config.yaml
num_hidden_layers: 8
hidden_size: 576
num_attention_heads: 9
num_key_value_heads: 9
head_dim: 64
intermediate_size: 2304
vocab_size: 50257
hidden_act: "squared_relu"
norm: "rmsnorm"
norm_place: "pre"
norm_eps: 1e-05
positions: "rope"
rope_theta: 10000.0
rope_fraction: 1.0
qk_norm: true
attn_scale: 0.129
bias: "none"
tie_word_embeddings: false
parallel_block: false
extras: ["capped logits"]
init: "uniform"
init_std_qkv: 0.02
init_std_o: 0.0
init_std_up: 0.02
init_std_down: 0.0
optimizer: "adamw"
learning_rate: 0.000924
beta1: 0.9
beta2: 0.98
weight_decay: 0.058
lr_head: 0.00428
max_grad_norm: 1.0
warmup_steps: 205
schedule: "wsd"
decay_fraction: 0.875
decay_shape: "linear"
final_lr_fraction: 0.05
batch_tokens: 65536
max_seq_len: 1024
doc_mask: true
train_tokens: 730200000
max_steps: 11142
dataset: "wikipedia_en"
MLP neurons of a small language model. Each row is named by its layer, matrix (up: input weights; down: output weights) and neuron, and shows model dimensions 80-207. Each number is 500 + 50 x the weight over its row's rms, rounded and kept within 0 to 999. Numbers have three digits each.
After each neuron's rows, "fires in" lists the words (lower case) most often at its 100 highest values on Wikipedia text that the model never trained on; "fires on" lists the tokens most often at its 100 highest values on Wikipedia text that the model never trained on. A number after a token or word is its count.

L2.up350:525523545508488573503545505510499536554583448477439515527567546316459460491428552520433527433508392541460496569502452577469469478489490504497547398509504441521470510568586531473524485451530492475485532626402465524609543464594445494456553484583528440509491407451538576520462457575548446522535539485550546494515486492413510471518526556466419494485600497413469589471686443507482501487512
L2.down350:550479536599581431545453483443529438489544569542510455455528492602419524554543575532464417458405382510415473499483420518486553437494523551539499529485455541507492423424456518424521514516593577521430479538437567517484505560490531460507457425579507475401442481505514557541544538506550424469555541476593534488547410484490471443498581531485575547394550482498404457499558509516434491523651
fires in: "at" 63, "the" 14, "in" 10
fires on: " at" 59, " the" 14, " in" 10, " At" 4

L2.up678:585528557441478468507496508525517545572515544525551502487582458465563530586468519562520531476484461388498479483617615621555405464594566515571457521370503580547476485506443438587525525458524580485497462486500547523493486492500452486487515493636446381553452578454451501536537469526483458569459523567507599439591566477491485528560534547469547403438496543414443559552566487470420518597516
L2.down678:365530526471599441515487459606493443398519485479503480434590453543509542477541552459433404531470411622443499515498624537469549423565522415524586514482529513464541494469498475577559423459422519491397464480525530475516529454442521462443597507489529522571553588446531485440528515504429445434480463465529450417599536519451611461516453535501504459511506444516527407475500590534517544588424
fires in: "of" 63, "de" 4, "to" 4
fires on: " of" 63, "er" 8, " to" 4

L2.up1250:500476449542530521590465598518469503453567525477468526446609513465532540487572580504505461504433625496493554405564492465615510444463489459511511503439468500538539494487434499514450525574528593464481495481630506514487481515464447572471506398587452446532530454559458511495561510493459551494583471492500572409415526466517403528431437510472576470529473536515560503414483550520406380481496
L2.down1250:578432473430565565531493444524420446496558546521533529525440431436420459495472514567504441552516480476360456597558490490462526532434511462583576559566556505585574539424497400515511462454576442622594458528444493519463442506481477480448486465455485462552553529497483476478542408436547388397588576504456453560450541468476523557444548580547494456503503452548530585654483477534493424437482
fires in: "2" 42, "4" 24, "3" 14, "1" 4
fires on: " 2" 47, " 4" 27, " 3" 14, " 1" 4

L2.up363:436554522464507492499561606472475405486446374501441429420530531416486559489503457599510524474522534491541520474576504522438411464525515501536472496474485512569526491588487558517482490459461472516403514483493454512637493523573378447451499391541428506554525538587527508576462434540537481558444471554379497535609505426426493431468578527478526517519478455522524475529631644553490460519487
L2.down363:467515518480564579557489519558535549588436443524598425485480485539521456389504569512423443501474616508449501547516455473528536471497409438510486543488490602567465556544530501490400565493439549542481535404523409448503444521428532529553461502491536412523479512538493569531435467446505438467548458479485384395495477513445527399499467478494506462385483470531481512517495451403522476516515
fires in: "of" 76, "in" 11, "on" 6
fires on: " of" 76, "In" 7, "On" 5

L2.up246:424449440463404524563576503513553503508528410558522538512443564474579408513402512460497528445504488461495503551516424601504444429550427475470580554546509520546520556540534454508474482494463526468522529428522561642580454545582502510538400524530438423435456470486504519497532489498440479559512437504533466470501511462511542547613447543499467531516469522453443503462634459488580425485540
L2.down246:472556503466472467533502595463506513489531452515474469557409469516496485575490516606547438463456483581384520494466447419619588487473497500506512474476473499464595440496490536455513438494439475518473539489480466503480472538485457487538439520576443424484455457462421526436553539445513425600439519476546443462519531444513520425489547522440487549554502456498442515519583597474425475446545
fires in: "at" 77, "attended" 9
fires on: " at" 62, " At" 14, " attended" 9, " attend" 4

L2.up974:406484567424483424467457486428514459488452545475419513535523517521503461543556504621569526426542494486457520476436553601515468471625394491478418469494442357527482460507560392488584463562496476515503498581546501541504514474500436488556526460490533425432488527430497507468504523528502531570545439432482440479502491542463434516540422530584515409556486537562551471475488467539483435503584
L2.down974:553475514435416546484515550396475598459456519506535580577495498514512474520489478491469501398438533487455561440509538458569551544529491530460495430531460534478489527410535425436575499584516480443550555482434457511560579571487431527554478525474421558546381422554500512490448533483514450520496456485479515445474503528549539584435490457486435564389444401461416490465502548536524499487480
fires in: "a" 75
fires on: " A" 48, "A" 28, " \"A" 8, " (A" 4, " a" 4

L2.up1935:474552565499518477518565403456509547477520500459420425539382551508506435514537559589457397452505487515476573510448503619498439481430579401467468485493469488450521538524491572508461454528395504532492477552481436478610484411449509472467478458400532540428511442520569521437460517573515482541599487513490448569459469556500508463556503622534490513496506512436403474568591448511561540521398
L2.down1935:465478553562423438548483596447421495547514472507525452515444551492544616522518522509489512500516359563524472518502455538549496542518512475523587557448424464543592518542520491473509557463485537504492456477459470505444438611508469590529526535477459368554488556516494506539496496551430531514538542602643556481545484591518574438483529515373551438515537458656484417518472429429558472426562
fires in: "of" 46, "at" 13, "emreli" 5, "served" 4
fires on: " of" 46, "re" 13, " at" 12, " served" 4

L2.up16:574432558457452412507540428534533401512477489504489471488517461516509539471550544503502432468455546534484579417579608447520510485433474535561463420559537556615410462489478411485443479405363560557389538503499442475517510559453480472552480441575570466516575513551459494499604491584535417568493474472462450493524517440450466470575494447432480522498422505602621529525564506542423500514463
L2.down16:525435539435490521546435560543445520559480559554522465487553402527491430546507539485417531448535488520519534392517484508573523451539546493559528516536524490496539438474527521612533479538614474475576472471464489537475444424358410467595447585503493548566393524476459607527489503515500502493381543506451514500461544442521533582445453520519516496503423501463483487449553505561478466494478
fires in: "the" 27, "with" 16, "from" 13, "his" 10, "of" 8, "such" 6
fires on: " the" 27, " with" 16, " from" 13, " his" 10, " of" 8, " such" 6

L2.up792:476509600489484480510476484467493471482444451404560508531467394395507529522535450449466478412491539427523577543548515492487502432421519422444497469459468529499433526436559564473482556501515460449424445553473468469445512535518436455558555432517477598495570554512518594476431409549493455484412435411475533464568481423435479511503504531485501507489478539486595543554590629612531459534491
L2.down792:469480501459536493529468612527625516566567523527550450521440486511480559556596565483597488618499497491481516510480543481557492505510623469530504478533556559410476597550523557435504531447592449520491582501538522532546467476495477496533447619501496412447402511470595475576491510492449443492535525541540463460526423432504487495511492479508489523529527444504440474375473530475487502393558
fires in: "of" 99
fires on: " of" 99

L2.up133:503457541541449484486548468471543508478514490464604545557521519593430545488510481516523490527515519514576547504546476571547461532502568537475422464571562514479533460535455391553524513511418570459574574530572524463546452457437564514517486512475467564442437458522406523530421454556422391559563445493499559551464493493487398560653475492479506450496475608516529477556532480576421474556539
L2.down133:496551512499389511574493420426588470390461498509484549496494555601449528476471437435500566456475512545469524478510564518398584470511404498536442521501357505463524569553524489433589515442388550518584574501542476448481484483397588488497468612524478420398475458558477496478443546520500542440438491555444538546611425440563621544548463560525488544435509539548514514580417497501585501517484
fires in: "a" 51, "has" 7, "muddy" 4
fires on: " a" 49, " has" 7, " M" 6, " b" 6

L2.up1260:522510475544510414508436504513461521416390433616479513549492480447560516466580531529585511580524543463552538478626515491463458554514536464573448501444451590553498551478519549547475510582432583485538487561528520526587454583436511448510555502420434441452488619483464529508499379509417552484616441489499521518456518497522534461619601512520465500459447544516557532506560568492371541609522
L2.down1260:585496537456550532484470464517541542495549438521447461503487448442540602502430570547485511524370463560539512491475491527633531444455524436490534460475531464532497499517471504537462456511545440513500546565490472466471510569529418446620530501457547531535461574457414517428496578467522530615515512475467569488423534412468555513439438493468533509546498460471458491478528534500393478555477
fires in: "in" 45, "of" 18, "near" 10, "outside" 8
fires on: " in" 45, " of" 18, " near" 10, " outside" 8

L2.up737:452476620484542409545512544495547508520465518484408502493493494405526629465515490628548537581545480420539582446492564533549478509521434457547547491557526532501560514466491493540515484452468548491520490501458437447582573590555459429489550484540564449412551448530528561428472384493512554428608561505471546472580491559464469502465585472547506499523541530528438545470596492520514526522375
L2.down737:570582492456508546529508494449457577501493446451537410472375479498531439556566542514559450504537447510477484468463602525520481434483488567457576525539511529521491498505556358528408513507473444519432531462461456467540540621523453513435437520513544583517626524497528455506512536590512472434592541567517493477479549505576458463460519458433551401582574406475578489521501488476501513562430
fires in: "of" 84, "to" 7, "into" 6
fires on: " of" 84, " to" 7, " into" 6

L2.up1329:566417488514423466478467427438537466491556517502510516501546493562582528505502553533515485454457497491548529496564529572567532493461401490538453543513492459488479493405505436484474504614398516596549493454507476476437486426490591439535453409486589432451483432464415501501478423581477422441500372477480532462512539637458359438620467449435457397520455590562596541472607462521512471551605
L2.down1329:518469501531379521535574555560495496514504569629458514534580611522518518536500526587481481417458539642429516539481446457416577572433370519479530477530456533447478500642408520571462458479541522563551503478480475561499500525451601587610483516447469491561512442409526520482510489550519568537524554546397488478543530578492492405467504422614471518437475448419370496584480465480513538486565
fires in: "was" 22, "were" 16, "with" 12, "of" 8, "made" 8, "been" 7
fires on: " was" 23, " were" 16, " with" 12, " of" 8, " made" 8, " been" 7

L2.up750:494463490473511479470511545442553489512522505445501490500598517514495538625476570566564486579434460517509422534521494593638497458473510484460517451469449439533479404492538424503556535537538484586492498558538527464415455539525584532485488430513488535508450506514477498534486431536512457491453516441436601506506513532460441535520504572531488493447412538541466585432456534543438446508581
L2.down750:539439425438457504526561467446486513510448523496496407467497528521614621488452514550462505497460488540549498404431559422555588573488534466500501585534529484463538472510512423527468574642407584451556455514540497520460490554454397524510445547416572567520428394535477510539538492487566481541440478510426453469506499482545514506507458514465536619502447548483470472486510521450466517483499
fires in: "had" 29, "has" 26, "have" 24, "having" 8
fires on: " had" 29, " has" 26, " have" 24, " having" 8

L2.up2155:459540607576549524494506552391404464494505518486499533551500399536528459567486550474561450486479571447520549549568444600587442516441515505515458456471477491502515443478585453484470466475381549465498503536575426556556550528511526465411484460536532500529577456544562591438574496547477396585548538521515425467510471496477505524538553524458581483400544581522501531567554530516552462556566
L2.down2155:472488506525465564487453433475512579507505519463543492419434504525439500515462532504540448461583479580454419489458514517501467437428509567514440651541490492514500484609456536542508508557434524512525473469444562536414489617469553559508464494435519528504484530516502506533509487450563601475386480468525496418496506490517446579544548540520562480482533449357492526413446519456474455578493
fires in: "in" 83, "on" 9
fires on: " in" 72, " on" 9, " In" 8, "In" 4

L2.up2181:471490550487419483448517492554564479561461599462526472534508471478477555533448480574517567538496607358547499506452475575499532582539542497547612497524501537594470490546498452523457592468466528542499456549527553475474519540470477377518548519603479467493486584468525490441417482548498384520563423551527591505527500593429411457531522518580571409573551579468456509530493450525428524487488
L2.down2181:526412437442489436491524485506546483469489508539513429531427487529610493533601536463510561519525431460509494515566521505503590429482522455486460531569457545510519567475512522386473510434431488490587498484567512474423483458469525425454455458470493587450503539464600380447390473516433526460449461483500465505474472554484526489424552548499450449553469529532430524554363534444548596500453
fires in: "million" 26, "to" 17, "000" 16, "of" 14, "billion" 7
fires on: " million" 26, " to" 17, " of" 14, " billion" 6, "5,000" 4, "0,000" 4

L2.up699:617427497519583492425557500480584497432493504521533544521592539494529501458644397492552502517501532474549501485550540635599455506434476498511440459459525444454470497548518502477523482569450520449606481549495522495455426462533503466522501377539472423476471503498509454508454495551516449450470479472464458414543452539458403571532465634558514502509531580525566515597560515517480493498504
L2.down699:463506524490489539448467456395430489516587525457436513482582565558483579493447516479507640430529545545510526512526502546506477539482540545512486453560496549502597520491486434385402490529451642526503528490444557512511473542508423513454448551579536464510400438538469527531570469508509515493392529489490602534504397438509557489520465439486498547521485493421547537511461463504538447430510
fires in: "in" 55, "have" 10, "made" 9, "has" 6
fires on: " in" 56, " have" 10, " made" 9, " has" 6

L2.up805:532434520543530555442485573444494455454489529486483475582534449532569466496552545453495434547534494553574589533582501540614487563439507510589544501460524555474524502453507515512489496541477630522486497563620475498511506530425421449522531474551520466506444425476552486458480495483518441545473531520535451455452468490411498508581450478498555501465595568536482519543593479553414527577517
L2.down805:485462462531574493454443511556542519468515428518495491521527516499545595549416466490547510390536450497573486480535530404546532523512468404510556599504497540462529642468419532480548464587541458518537479533449516394557502582543483504530529569331491549532549509507418544453521563545512529501506389525474541628452532528615525520582582532473504459573515486513568509415542479480498518470473
fires in: "of" 29, "near" 10, "lachenal" 6, "called" 5, "e" 4
fires on: " of" 29, " near" 10, "hen" 6, " called" 5, "°E" 4

L2.up1837:495492513478497509512463432499503442487368463493471528486474546432518478499502471514502434492461542490469464483564547444442483428576513394493519463462493501482481478557427558512514485480357506489470539528498484485538457405432426495430454578502460489491442570567476530503537422487598533558631504490519513600593442477457481521474526527515468565543588517460510473587524507512492522567439
L2.down1837:613395558455593516472425537448509509481506505483513520547456513491490478537595465577553418530548526541549509544473442528538453571440488531549474437476479570537427446513414471508491522529456526516435495445461497518438531575466488484523512420483487467533493550473459527474500506454414459423549483431484596558572445554471488548592442474503438497563477456427586438508433530407532533477526
fires in: "it" 85, "its" 7
fires on: " it" 55, " It" 26, " its" 6

L2.up1685:442499463426404503473555521558501418517466427485515539354515571431426444505431449505479499538521442425564508430476430677468438431598509454433535559446523443513512491561599460596530416487450517541503453513556513523440527493511550426574535378492528449501525488540504574528432541507443525520609517448497521492501570571383409463509548481579473484553538584500553551498556461555472494564491
L2.down1685:579482367480532469456482539558504497510473466486551544481529542469507496498534578530531572560494404471569463458498503500530514504456593489481490518450501520436471443550507479542431476476477495481494476556418472491427505545517519525477413423411557498545464487547454484527491535551556515571541522487515471526429541402449473599489497575456468523462558473457587522556407406432418501399491
fires in: "born" 47, "place" 9, "old" 5, "mf" 4
fires on: " (born" 41, "or" 13, " place" 9, "rol" 6, "-year-old" 5, " MF" 4

L2.up2069:485527560532422491402440540542510556579508530483471508518524506484429517430589553438500542494478391527599459462465534635516480445511447545474570515499517485493435419529451538604551468466479461524545359494548580462598496475451525497520483535504513390470401432511531503503456463478457430552414538520519513533596493566435515457541483483501537406509452503496572464602534482432439446574549
L2.down2069:552518410513464447508521537486493465467576506476511540559469428578476454454491476456490495457567405443474559540401486553566572491453473505531469403522525481541425444496552418588541497469506438577557461501469507491488469413429552560487476474492564463475446536488535476563398499531421442524485576570621515499540592452524515516465563459517571478538475480413578489584483515477613484468463
fires in: "to" 78, "can" 12
fires on: " to" 78, " can" 13, "eg" 4

L2.up1361:471419549459519564472539503433483458524504572560453443592468486412539505554526470516474491497492521436529595511524486572571433594544533450480531447454556479499461500581534555403477566469466560479552495615468477529676522584565489572482515472434414532409547500525548489504452457509546479527607512435551433530410437461568544504584469646521481531522638510490527503503578480504513451515597
L2.down1361:487482544516523567484469523507476546556516576507488475479547514525479586430512547507428542429560425538568446548561493475591453525464494549575516544439441569570481493428478515547605407568492501491493454414497476480437467601394401510560544523578521507576401395469549471581538533512560531516535510467510470466465488537548527493550465528450513457566448473513626460502467509536536525463533
fires in: "to" 34, "at" 25, "of" 5, "her" 4, "his" 4
fires on: " to" 34, " at" 24, " of" 5, "ob" 4, " her" 4, " his" 4

L2.up1015:508492546467496513513503582523472506469477507489537472521468492459466504518587551431497543488460562477463557471511570571417519492527475559372516586511424424604423524543481464596432516468454454485453445488435481476566529454465547454512413581552509454627582443421454461501499540517575451491464485483486547438480560477518514554572548515534502465527490521433607462563543498503428484513559
L2.down1015:536455473526444440448480580479607531507602478466593529467417519528474598525411452441522469427492491469490490537537422510529564471495547453418563463473436477465542459460530497578551516360500418573462434578515514529486433504512520469535424500448519475518464428444526503514384538544440506459438546512536529423610554558516566441523492526489560468395428566454534477466443578449415519492501
fires in: "to" 98
fires on: " to" 98

L2.up2226:451401483504459451489508579557418532526557473513476510478525550489567461524437568577451460560585612426502542573535439463426447536549535587538387370522526475614493539519534598458521462534372547458444548476593550489535493523507463449478465453578478503556460523497588578549590474577493544555568497548466395580527484469430489441650539489514501406476445527417496588491592502580516443491541
L2.down2226:439456469507499527535483586497390485482490488467476403510519513502454557499449580430435605486451448604424483493494470520506453481509542484509489522532509484532543535503466529498515457493490486491483496482508543504491505592452473482533529532490430496543423475459461486626491611533465468523493553465482461574439420401511534555434431520458499583495498501446473411438517487527418414450530
fires in: "of" 55, "at" 17, "nour" 5
fires on: " of" 55, " at" 17, " N" 6

L2.up641:364351553511585470503480547539549504552491519524466531525536435347537465498555541577570508563439532527520558494517512508677496453501471510506406634495501480561544437516493506502530581518536534504550437518546491545481454505549437439434566470502542514538456511498649527477514493550496585508511520442426525459575555524502431483468429414575558445518566621518538530462559538598466508494585
L2.down641:532561412551451470509506427487463629451468483482501551552517383492453562428480506488444496548444527466472477452501454502461511503548577544561513450527573407563582480486452479423519496467490500608577517508411430541489395429533554487464504594488455455522452487506461535517563520521598443511431575570452503514559453469509544456471464551491508538533472537497569521588470535482421470443459
fires in: "1" 51, "2" 17, "gp130" 5
fires on: " 1" 48, " 2" 21, "1" 9

L2.up38:475397437474517474394552498372482587522436485454457567513480401442462547540433494463569503497445403427564504512453515564501397403536499470446586583421589483515541528590534501496552466473532580486651443600443519440495436426576499512515603419529559483406495451503511481497498517490459470516527494514552498518484491479470402520560477517493526495540521597514479603489543508525525400501486
L2.down38:517559544523465452554520517507474572471519544528522407555601496521451516445484495571498505450488555598453453552527521561528512543484500535537639480518583515465472475395532565466504527429541466512527534489533478569457556534521502516439444562481530506513519459505571470538565489529550519454489434539528568446481406468463470464499613538506566515447527466500497500588561508506437499443580
fires in: "august" 30, "november" 13, "july" 11, "december" 10, "oct" 8, "october" 8
fires on: " August" 28, " November" 12, " July" 10, " December" 10, " Oct" 8, " October" 8

L2.up1712:433501500523400547471480438548557506507529475529425525509527510511472576454471511576402516513512532494519418481463506478444430551566567478453487459421546542550475501540485509508594464490507397555473525523518532587532438504515527510412498508582530488483460522454439481421509447567418458492620530475483515575536601457476514445500502469490394492575457547483542609491469509535389448522469
L2.down1712:621502407478507474488528516541517507500523459508510434526508488407477486506499451446554478435489415511544470505521504431461502555496479457503477502471503499460484484482554547519483561417500490505431523522503515470620571564502434468508526586534652418456522525445550487513427470523536481530506486558389491460495516527522431458523602473448501485515486540551462530548540576499466512594507
fires in: "by" 58, "at" 24, "v" 4
fires on: " by" 58, " at" 24, " v." 4

L2.up1345:536485552480520603509499542429468439512420561389451464479559619474446522464540517553464480440454512527519499493457488543526429431454553464541497526507571543505472401488520523585495392515518380449476463499491521414565489508405418492525489460603554398560469539535483530437480404562558477497530510543446475433471454424387476568535506431480539496425593540559475478513540594542522384629500
L2.down1345:394515486501582533451453566531546538513438470485472443467452394516571522427515483521424546519531527502460494562497570425489495483429511518467479549482540533502475559457542515466546479491545547473512508614614420456562503546464481505471553484372544452528438501524489439410496496554489468454512540499462522534481506521480562486436439508509490516400542521507465525394567522450470502474557
fires in: "of" 19, "de" 12, "discolor" 11, "ex" 10, "invalid" 6, "von" 4
fires on: " of" 19, " de" 12, " disc" 11, " ex" 10, " (In" 6, " 17" 5

L2.up2191:411430408483513494484464562460417487510502464476555423420516494479572525518554481516506453418500534518498466498427528495543489507579527476520399489470573436436501434570524483460538498492526586523465519621543491541518515532635629545518560430485459594576545490450545555513523465451467536475546473525535437516496496389417467448547550462530535562559462461580498546578582562570493411541546
L2.down2191:593453482579508578444486536546524362531480589552590520475455549517500551473487554385492569507468474501558522609480436603502438463398502582560559562574365549476512476457438522519472396551497467513508539516487496503498494475432569523514565592493458512455550509492527542599476462518462441521464501513602447478430510522505498435435505465482485502472426452547646518496511468440459577523503
fires in: "part" 26, "on" 22, "in" 16, "out" 11
fires on: " part" 27, " on" 23, " in" 16, " out" 11

L2.up785:495501521468467544496544566411448445481484514521529569438549459527449541451499553463511535484450557498477531462612479493497510593535523578550512442483436526559504445523430517473478533399395513441432500418607516515550455550558539453460460477632464541520500472557518573504431436623469413531594513542453451504474536484433491480604456465454478527480496488541561537511520602569478476509513
L2.down785:539444489412484450535523498466413544434358521520488424456386440565520520526400551524544460452450583575566492471516402528556474485508520532458565557478524625510346462554479428490485393450492545477558561523559473512498484505516485503439441576521459533599450405567495477462437439536482536528473458511418536510424481521541405446454411510565474527460619449529455496526461497415436479528439
fires in: "s" 51, "his" 12, "with" 7, "took" 6, "received" 4, "taken" 4
fires on: "'s" 43, " his" 8, " took" 6, " with" 6, "id" 5

L2.up1052:556467563471473489438529468431504503497461402481540576457594446459502466510579521484546495482457560503491467498550491486434497516637463504434446533503530492530509534533518549477543449516454439501447508482542579448528529474508450459446498544564525543547525531465468506466468422488491489528552450438502509526543546433529489494576474535436512566517550464477585530597506489546438518584471
L2.down1052:582474484486523519548526544449494508464470519506555486496518500479488487461547492493464487568484519569500517517459551452506545536510572497464484517523539541450569458478529495502519489559540511492496527489475467468460566530465487495464468541480469501443476418528502502471555498499438477520586522550499499482488532507561504490433477532465487443474514439498451465458569485510439552548471
fires in: "the" 96
fires on: " the" 62, " The" 29, "The" 5

L2.up1700:455410533569563536480496534600569549565441424518436526474622476449432590445513499523521487497486436518489541532529532534542514522486462498448555477470492533580445447505549463540581354486465475593475451494537526503502536521512484432542542435488525507528504476479455600524475453516526490568519499393519548490490463453444416451553473451531481514501491446496447561479583494520479490570485
L2.down1700:535491472454453519486526528507416484480485470473482519510535472524460521565495517408473533561499552377414538408495604494460531490483474510505451393642487540473479452496466546463522583496518547462542502461450476547520557473480385524534544508470515511445459507603507437446445586461579509477544572513483488499533448440541510515454386405403410434391543560478466443461455496532493521500414
fires in: "the" 52, "a" 32, "an" 11
fires on: " the" 32, " a" 23, " The" 10, " an" 10, "The" 10, "A" 9

L2.up1192:477518586473539544444469516483433424567523431484449492437494471482519529523481480466412504519535555453541499551581501489537422484563486544507438379451613517570417477568532533500517496508363478480450438479461511461609418532490534591497514489647583510551584485526480615476536411365563418573582455531532493459446512541484545470500509451572508486527515489535478462565564472574522480544470
L2.down1192:559526383445538576448435533526452480524500544390552449453467446512488579515504572544569474526488575521433464461425468360544481460510562649464407497558574550577559493513551407450478445520492531553550394535460534579472423465443567439502460456523460405529517481450574522493490411462549552574487448464560511453446529528488566503517431455537475541454469358503484425517490441522406514526549
fires in: "of" 20, "signed" 16, "in" 16, "on" 8
fires on: " of" 20, " signed" 16, " in" 13, " on" 7, " sign" 4, " minor" 4

L2.up284:385454563460427502465529484484455478463544450496411555452483457471477577532504627595385400438440555591507459418491491516480497506596487488466484534492510536490513492513549467523480561524528533484408559482568500538513522459523515433515549456523387510429568565544494533576627525476458504467501419451558495423575491492521490453546504457482518504564476609571498582451495477538465499545529
L2.down284:491503500491434555531537510528477525471526555467568491521429465448494476462464393394419472545458445517523551517470557504510581446461528512530523489513535557427467451415493554545566458456558493437530481484483403484529597451507479443644474464468469492437548511481515518502462464452517406505460580462499519446402481541449411545454480460489525548500495533504466465539449456502528521493456
fires in: "for" 18, "in" 18, "up" 11, "on" 8, "over" 6, "with" 6
fires on: " for" 18, " in" 18, " up" 11, " on" 8, " over" 6, " with" 6

L2.up2128:461493515522508436371414495439509470555518604425507435535572479466537414570411530392439402508483495519476517591566503487632507552522561456555439485515565423504528448488505405505574508518504522592496458429517506482427529525546568524516633421591515463538587602573421462503545448483460478398441483461468551475440526546434439507626465511535460575469526580557471596573503505542466427501482
L2.down2128:563480480484434450484447528501545503572404453423515490420476576533548597497583550485441597395530567649471438532504575464525574470493562405580498554499514487487518558477524437493482492582509478508474467437523530456432533507607490542553469553447552397563523580466479504507519476459534458512498499598435470465428515491602559504585439505487528602549437524510533486516410518521456465566493
fires in: "like" 25, "called" 15, "named" 12, "of" 6, "call" 5
fires on: " like" 18, " called" 14, " named" 12, " of" 6, " Like" 5, " call" 5

L2.up1106:498512434522517558472538521447440474444440483490512651470543483313453539560519420565495472471534613415461538496512604507499444443615518502552473419454512478508509520516507541514525544451485534464458474553535509554560511463527453559433443510581408450508512495547494577586452456443461464496633536535513525444427553451460583505503528433465493511548560500457529636580536512500469520563397
L2.down1106:573402442478478479537506563477464522570503506470502507470476486485443556494479564493473559508455548549540444484577481488497483508560546400524497517534549403477526487538486476516379597526513506513496466545463501388461544572465630457487483566518536471472458501397580505519488533399499486551632485463534402502434454464514551424447594488577504517584439460488556586476489451527534491483523
fires in: "in" 53, "to" 25, "on" 5
fires on: " in" 53, " to" 25, " on" 5, "ric" 4

L2.up1179:476521515467463489508474517479392503524471469460476475502579531538601466570450544594445430435431572439543491508577587563538416436522563456518494473445506446443536580403487582439466487471514515487411487613459569592582573476518530573466539554552548433527548536461519566522408551462477486543578451536586540483533432502469536470533461420464468513528445509496453458477487524522452397548487
L2.down1179:608518470492593389502525454519431515520391464509513438550538439444488483605499539551480512528465436566391484471502576494510558508493551511572537436488488453562537468568522519349466521468542419467498464474462467572429562493451614578481538564477540502542557463511480514489592446457548519470477478557545548540451413424456530544484498446498489499566522542521519521558485540545486431482547
fires in: "one" 32, "3" 14, "june" 10, "31" 9, "july" 6, "cd" 5
fires on: " one" 27, " 31" 12, " 3," 11, " June" 10, " July" 6, " CD" 6

L2.up1728:530492487498484525501494477439526513552475445464548535423536468508543574563505482507598467510459453563473528505580492526525481547572516585450534501461452517557504396489536607413456477592507557533518524606470535579489492499531499434581436507448471442536467477574576633431528463510531501578517497572514487529604456539520550537550461449420482521525518501415514582427551536565501506569542
L2.down1728:472541455486518489488629581537465398466466480482584481493467511509503495533469484439489476603448512409511439540483486507432515467490610520557466473499584576459501469523496540477511527503494537489373461471460431494561507531509438456570421409486491489488490514475489496514468424510623507518485466471433543495580432401503465456523439518469409445397581538511529436491443569480481542528574
fires in: "was" 37, "began" 7, "founded" 7, "started" 6, "is" 6, "announced" 5
fires on: " was" 37, " began" 7, " founded" 7, " started" 6, " is" 6, " announced" 5

L2.up1959:478453461439463486486513460531546410504473462441480539550506506436546511474508413536492489518504592483580458435512489509439489499551435506530463439391435479542490442602492495483529488524454471485441457504458487519534498516475540543485498520562529488546472489574488493456496521516570471547539431515423425623608461414445493487448526467505443536506522427442497491539614461544535576555432
L2.down1959:561497554546497523564405584504432506535520527471507543560490555525457471472458561469557465488476499539446552450561422535550521507538550456605514582545469540503504428474457523450472479611454490521542589451487366496411488472502443453472399433556445486551467426600464434479605538513478473512499449559446461516503432428445514570538437521513543479481485477497482557519448509486465483495506
fires in: "who" 19, "this" 17, "it" 16, "which" 14, "by" 8, "the" 7
fires on: " who" 19, " which" 14, " This" 13, " it" 10, " by" 8

L2.up1097:435487539613586469455399541517533465512560477437534635520456512541497526552556480498627527545472547520554472463509511570513460423499521509530625595516602482479513475489486470537507542479519472515627420484519509480465529559517498504512525547577575420505498488540480559535510463509410412556512499502497581531538549639486518546582502555524480412480577549532623459611542444531451474529497
L2.down1097:533454586568535539454397540602501529394477475477518454502520503511440528446569524489500562459534594450465439480524501466393523498455474540473500534543529518527553547475526493405478531416503442481528454545488451472509601398525545502512593514451598501559517446518513462498484551423463415476441580450548550531452535593458428549459511553558447526485447486487540509542523531561537539515543
fires in: "to" 70, "and" 14, "of" 8, "until" 5
fires on: " to" 69, " and" 14, " of" 8, " until" 5